{
  "n_layer": 9,
  "d_model": 192,
  "n_head": 3,
  "n_kv_head": 3,
  "head_dim": 64,
  "d_mlp": 960,
  "vocab_size": 8192,
  "activation": "tanh_gelu",
  "norm": "layernorm",
  "norm_place": "pre",
  "norm_eps": 1e-06,
  "positions": "learned",
  "qk_norm": true,
  "attn_scale": 0.137,
  "bias": "all",
  "tie_embeddings": true,
  "parallel_block": false,
  "init": "normal",
  "init_std_qkv": 0.0966,
  "init_std_o": 0.0228,
  "init_std_up": 0.0966,
  "init_std_down": 0.0102,
  "optimizer": "muon_variant",
  "lr": 0.00638,
  "lr_mult_qkv": 0.7,
  "beta1": 0.93,
  "lr_head": 0.00622,
  "grad_clip": 0.5,
  "warmup_steps": 0,
  "schedule": "wsd",
  "decay_fraction": 0.386,
  "decay_shape": "linear",
  "final_lr_fraction": 0.0,
  "batch_tokens": 32768,
  "seq_len": 256,
  "doc_mask": false,
  "train_tokens": 165700000,
  "steps": 5057,
  "dataset": "wikipedia_en"
}
MLP neurons of a small language model. Each row is named by its layer, matrix (up: input weights) and neuron, and shows model dimensions 0-127. Each number is 128 + 24 x the weight over its row's rms, rounded and kept within 0 to 255. Numbers have three digits each.
A block is one neuron, or neurons of one layer that tend to fire together. Before each block is what it responds to, as a language model described it from the Wikipedia text at the highest values.

Description: First or second digit of a four-digit year in full dates, like the 2 of 2018 after May, the 0 of As of 2005, or 1 of 1878.
L5.up519:166164096128140141130113097117135116134124151120137089115132165164111111162144111107103151105126119138107134094120153110161146095118092142131146089100124128124123101101148122174114156145111142138075130084118110101137150131142144127133168156128121180140084111127148105149077101144149107108099106117137097105114106131123122159155154143098057155120129158099138142133146132169147160136131
L5.up522:132158123141137135128143152114150144126150135132102133093131152164130148136100129151095117120134140085151125107084122118135113114143122098119141146044132141136142123172145134146078132129140128172145085100099170068141131120150141095143121139140088167134088132151148132140173156146104157122062103127098145149104096148141123109112103141188099125125122160133093121109134092142114102125154

Description: The first word-piece (often one capital letter) of an unfamiliar person's surname or second name, e.g. Abu Qasra, Needham, Abebe, or the hyphen in al-Kirmani.
L5.up403:091142116134099106143150103142136104158138140168130126126129096135124125098156132138143158155084092137137077111113155127163147164100085123118146118187109113122127103158144094104170118134104164181106111148071160131128110105093136148107111126147099148144132106145138120144188137119145101132167105118072114077134108129139160160078117110120168149128135135118106161116121114166164135143110
L5.up915:113137162171088104074133115136130069124147113180128116123085148134130148122149122141121104159092136170130116139122151090131156137116088115152142128148095105148152108173105151108100118165157143136144120169122114129113133137118174128117116148112070127103137102094117149156164171157150094143142126097086151123093145110090135123134140122115164132152136152162077130108121132138134162148123

Description: Second digit of a four-digit year after "in", such as the 0 in 2022 or the 6 in 1860, mostly in event dates; also a few other number pieces.
L3.up9:179106119114141139160125138118143089099159128114142109084140155117084119144146128113142133128121131113118172112127137118148113151148103129138129091147134098081146071112148171169132145175125140112146110168141182103117133155119141135123126110116070136158098142135116108157083128108102157110161149116110114104134095125097088169144126105073099106171143148132104174116127121167163151123120
L3.up378:170089131118146098154084110098146111135120139131121137127108108099084131104141113082157143143107127164152098109131174116162122095131092087140110119126125091109142144109089156127111151119136155107163100130126140159116092120132105145107091119155103161096099098115133117117121118161147159164170158147112137149120114127096154162120138122100146098162164143090093182141172097158157133112156
L3.up851:100136138169161124130101121114103112133139099157150119104077103091129125104141168142087166100145160143164151111125115105115142145165122102146142132107139130111129150115117193124129127094092136121126127120141128140126111118130151139167097142081136139067085137116143130165153119110084128102120106147117113123141157091111165115121110108136117150132112133101143140114170126129121169105130
L3.up873:138182132096157179150137146140154116124132133110154137135154134131158137127110100102110136140145111099137113135135130107142123127119155167089152101066119145165158099098159101094133104171103145133158131191137120143141150104132112125144142115097157176124062136134146102119149127087124159136078112129108157118204123132117157089108098136107139148128124128090112147073181131130133119135127

Description: The first name or initial of a person's name, or its first word piece, often after a title or by/of, as in Karl, Ali(son), B. J.
L3.up41:113115139124122143111144175103098089113133133166119155156121167144147126170114123131127167143158119138148109154116141132141136101173130130144134116129176116120167111173094076140147124157140115129117102090066091149062117197123098124162108102149145126146120102100106137141120128109111132125116110140108107105076102120150130151150153122126135130122139121122158153154113106141182117124090
L3.up449:140127132119150130124152121107136104090148137142129146089106076111133135136143138148150136097146090159151129138116164070118137153141126152125108110156118099148070105158102114114145123152126103116126107140139123110110084115133132191110159135120147155121072139130104111095179085154155108114104112126133143130130103117141143126146079124131048128099099146131130140145180115131138104105112
L3.up535:161119135148146143112170110106126085110124119126083153128112143148118098132141095129104107117107066149139100117092148145101172113115105141128161147126142125140111124149071114104114132131118113116139145144091094175140056110119167139166167138129116185144131117150075099159130097191141111180138118145140124139083121148138137132181082145122178136143129145164135144149125128114114121177134
L3.up862:140132151183099107116143095114120130075178148142147111106124130086138088179170110132158107160182146150156096106154112136113191141130101153079139130135100113087122118153089115114102124150119127141110140134102123094149084094124081155114126131120129140131123143144111147137106061131153124172129144130126126181129143121141105140149113116155098156142150132158135143133171102137170120098131

Description: First word-piece of capitalized, mostly non-English proper names in lists and tables, e.g. Na(havandian), Ka(unas), Sa(skatoon), O(este).
L6.up132:111077156129108092177111112104155103138125089147138129137114082138121134105122115147111117120133163159142121121122145142101109127130104177117154114147107155110127146139089113123159132120149129147073131128088078112098155127148162115104109175135060147114141105158109126146125123133093115137140114095143139149155129134139124130127153135111125142134160116102130112156108120173149131161133
L6.up148:164112136154168107119078121129168111164099147125126130132137144148187088145103095113126120134148090186124129123118110131158148125104121130162130173163126129106129146143147155097142113130136154131133126145116087103152116094110135129197114141115104090085141126088086135131134146107112104155144108104091123098118152079152107138149108091141144098107154150149103119152138105148086128172149
L6.up277:165115153130093118102158144093123113172118075149098151134093111118129139128132131138102122140095155131094122155106100145160137114119130169139128138116105128129153137149119137137143093145173098131109124107082115069146115105105127090152126108124095131113141147155114081118123097111145120092111138139136112121146138115080105116110099117135180121129127097110133140174129119151079137113131
L6.up572:120123100097114077145108111120110101115114144139119141124158091151085143117133139088116109124118120144146116142151137128129113113158127161108096107147110119130144113116103118136176185130137161145125148141075118151134111102133166118127144146113100107081132147127112153129129128159153179136096119049092118119142063180123174137159136146095150135130120152131130134127145095091124153108120
L6.up614:133118118151116106159095093080157133145124105160115100134148133105127122118177122159136126100176080158128159130179127104092148130121116140103160097175132110085082106123116113102117126165147125176130159130119117139146108108097133126090146091131126137149125144088128148145149135113110137147097123149091134133113122114152146170150116139121148124090163099151110131140146072134170151158118
L6.up709:103117127158103118123174136152105099173121161101141132091116119130107099084138071162135081126118155126102165139118115130142177162102145175143088103170101087101164109167128154134167133117163142136159126109145108148175136140157131144159104128134092092138104094157090167092156146106106119156116104149118137139073113102105134138123146128140124131160142096134146094134111133133133116096110
L6.up852:142066101135120087139165154109126118129139106121158104122102099052134134127125123113138109128172132121099113178109146097123115134104118175142136101154107083109104174156111134136114132108127119166127146169112120083105151129137136119124140150162090150108106125126095137105133134170144129134163126139158154072116116150132134155140159126126126138108129162140117159152115102116108149105105
L6.up929:126116148118111079137096125127161118117125141149162155144119151098119132116172074123166162136151116175104155146106119136111127074134098139138152154102108113114148143131106144091130106119111153136115106149096079089140196154133112116168120139149142152121143130107106105126160091141113135121132120161109158132088127107121107131154132163120097159112167169166105132108125123159122143161105

Description: Tokens just before a person's name: role nouns (guitarist, brother, journalist), first names, and table cell bars preceding a name.
L6.up13:150131123146132119113105132137120114135155091145117141114148104094081126123159094127132121109119106111102100114108104146125121071114083103116113146117117130129117121143110115100123148168100162169167116124122124125109124149061126143158107113109120117126137085176131163133134153154128146148179136113113145155116101137088107157153121161126150125061095132139143131160123109151169166162133
L6.up97:136147120118113149124124107114160096131120126169112129141144168127144129124105137126137124107122118171105108112106091126114100107135125120169121136075097160119164109182104139094116128119069131142148140114107121139110118106120180114132133124133112147101121066095149140103125166118113125185163095116103152087171131085109111138152085144096198133114110130091126132167118142105152130162136
L6.up177:114114148159096086121148112116148110134127131132122127110086139137130097146149146126143102144114133085154088143090139101117156136107108117125137111157103139125121114152116080100087161136161108144174153116108123114148147112097130122143154096115109112147125116137116142155091166177175148138136141140104144157105104115072135167168108156143140165131095122166128127138131095142107149163107
L6.up221:134102119158132118138121103075138142143147147155104164100136144123143151143141116125103092130147106132131114179068161118103151159081117123080111082120124152104100127176111085082131126142158134139124148133132101102168124136101162156130166125146116113169121140134132117136126149150173115131112112105088145133101127096105117170133145135132106138129121153165113133109141107129167129123120
L6.up515:116110157144136138116197140099154113150091145132141152168105074169131098102150134166138140128128148079134152140139114108183128109146129084112159143150126115139114107121113155128094135117124126108172166126138075134147115116170092122173110157104102141141145132135123127148124118150087172119162103168160121115137121188154090130141140126115125167085154108135134130175139089102138109163117
L6.up534:115091150130102129122131130152158105176080124118126158125138141133103145101126141135105147101071115146114140133114119133160139141104146088126134132073095123101133100125130124188165125075149125166164123152127100124104137117133115064111118137098098133157107093139098113155133158124182115126132168131141073153088148166114100112118152144111149096139120123103124118195112162102160160100121
L6.up802:132072139175139142110131122118123170099143115182101135072152180082134099135137080127134110102138088139136107126117119136143152091076090130105089130127171114088147089114105111093141185153163099134133131145122136137170116108136146119115121146180137132161130115179137118147149118147090165133139131116089118130106133126159109166162108118178145104114145157133142108133148110106136129130134
L6.up921:129128128116122174102105147079080071121116134066165155125131097127095172102130174152120140113142151192094073153112075101149127107127084083094130183136107159127169139085145115129137112122119166113111084138118141146088126185154102094122153179126156146113094113111113125079135165143143135142122137132126146137104119116135127167109130149101114126103121139111123114102108145102125147139122

Description: Word-piece syllables ending or continuing romanized foreign proper names, mostly Japanese, Chinese and other Asian, such as Suzu-ki, Kasum-i, Mitsu-i.
L3.up71:106119097144100115117128114145151126156138103131145099136118139129100133132166100166138159159118120175076145163128136105088173116152105111146135155108091115104140106111097128104085134113119159180095096136133106090136150150145178104162154145156135106133142131138146118158152130131091138166147118149114150128081146127133116159131095136138153131120173171192114112119111132163145114125086
L3.up302:134111145159155123122100165091138135090126115161131089143127144104117145134180116160144152077165104163074149119107158131104120119144097098084133128107095124094146141139090127115126080130128141123096112156123093116155109151146150122123165152147106150140130163146148107153140119159092126121144107162105142122108136112135123091105145147174161129131123147132101124114123155150122109133139
L3.up548:147133163148067117135119182106144128095094090160137131123152128128157131143161162141162140149114154151111169114149132124091095119113128131138105130072070118119162148105139121179120127146106142188135147139127114064149110128152138088137144113144103122106109134141097126115116155119126139119126157151151155132084144109111127137114133137133144128120119130138124109093141120175116090111107
L3.up583:126147149101118117148139125144168113146119102107155090154120139110167117119133066144182155135119121171113104149104129110102110125102081128153123119103138107131132121093156116118145126126170154109109154165108139077134137146163123066144179170151114120103111163118140139150154149119082148104140106149129130101063127133151130181146156144111140119127159172170106124118144125122115126124119

Description: The second digit of four-digit years, almost always the 0 in 20xx (2008, 2019, 2020) or the 9 in 19xx, in dates and "As of" phrases.
L6.up167:146101129151127105113076112098108156143171114124119109118152114111100138112089100132099125104138138111160150125077128078130132141098104158120123118129127078089144093155131158182144123109110133096116160128083148096138157143168170121137108118144128142115113094154164108155104149111130112137093131146133136133130154101161110126176110106093120103111138140121061174093117166109162130119118
L6.up173:144129119148110134136139103083131112124174142163114101119132122132120125163172131114140146111076125100128131112096104069139155180105124151177128109110125116131138135089098164159130123138082114102178084132124121073129143064151156153145090126140098161136130130126134101157091084093129140115126135109160113121142105138169150142162113129112123146118116162126100111126179109120149156137129
L6.up201:130130148111143136138118130153132117179125158109099148080124119159129102114089122152137111125108163120123140089116169113116149119162117171152108101160169147101169065084099114149142171135095086129149086152127116129106109123108142097113106146130112166129116127154128072145120117113117139123129139123145139141126125118147130148142168119150101129131148157109110164055138119157100184138124
L6.up215:168151138111132163140126157100138136125163139130133138104093144136118121100128134130126115111098132121101098157092156122160107100108098159150140087109156140104167146148123150140110094114103142144119096102100134094151153108168111135128111119175132182151107140126146109145118159182114085125106133109103138119112135108169136095183165169145079176077117145162123123078110124142152117099117
L6.up521:102086111120147135121122102085100091148116151118098118150105140105138155100133106144156118119116125094090158138099120129145109137110148107132138166102172152079102137114109161174054174157124143104141115122128115083132126156123094149186150160132113156185116110109151139125104130108146106142106147163140099139132126088149110126153118094117108136103129147115151141137128156155127066070089
L6.up660:109096139171143097088144168150076114134108108104109135112119108150150116060158091148106125121128177111105131140144152105060098148127113133162139113143151112120127122128124160120117128142157150128174122159100165148118141142105147132136123146105080151117094113144141136109153150075141129143156142140131141123103137145113096109171091146126113112133116155105127119117069158155160174123157
L6.up820:147084130102103150086163177106140113088121106155129087137128116098072111139123118142125061141116113129167128071119139068101139117124141155090099137136104131110134129132146155112095134141121136115132165110092101143113117144111079081145142172111139124133148122139135106122157161166127136110146104124144147127164198131114146153153126157133131097153165191112088139120090120163110116155139
L6.up834:152084138094173107129116095118101084174138126113137117131123126096154116122099125161141083154095154103125143116064116122116121121134144173157147151135174166097110103161107147161117133160126167142116127161137148084133139122158153129092102118103125141130099139139115125146105111121090146103125162123168090111179125101176146126149125069118132123133110167124095102150149134172173111152138

Description: First names and name fragments of real people, including middle initials and their periods, in credits, tables, and lists (e.g. Bob, Fred, Rob).
L5.up60:134118092139154121110089085074162143117155142138085150096160115147108111136183133125113130103121134138146103144118161117127137120114127148119126104154104151125115140119153108147083141169105130167114159128091144134139109144101094150148164128133152159136148108071126090131168155167147159143105151155148132155134136085093124139121103143154059124142142151137118098142116095162143165166141
L5.up757:104131109152100127106125106093110136135167138130118133074135141141114138139158116122122100118188099134118083127095139113116182114078125150068139097117141134103111145132138097050167124135153133137146157118132138135161115121121155148124167139136133122165140109138134131136114110176171106148144120132115090154126143121088146144137120144153102134120118125107151152146170104123163130159140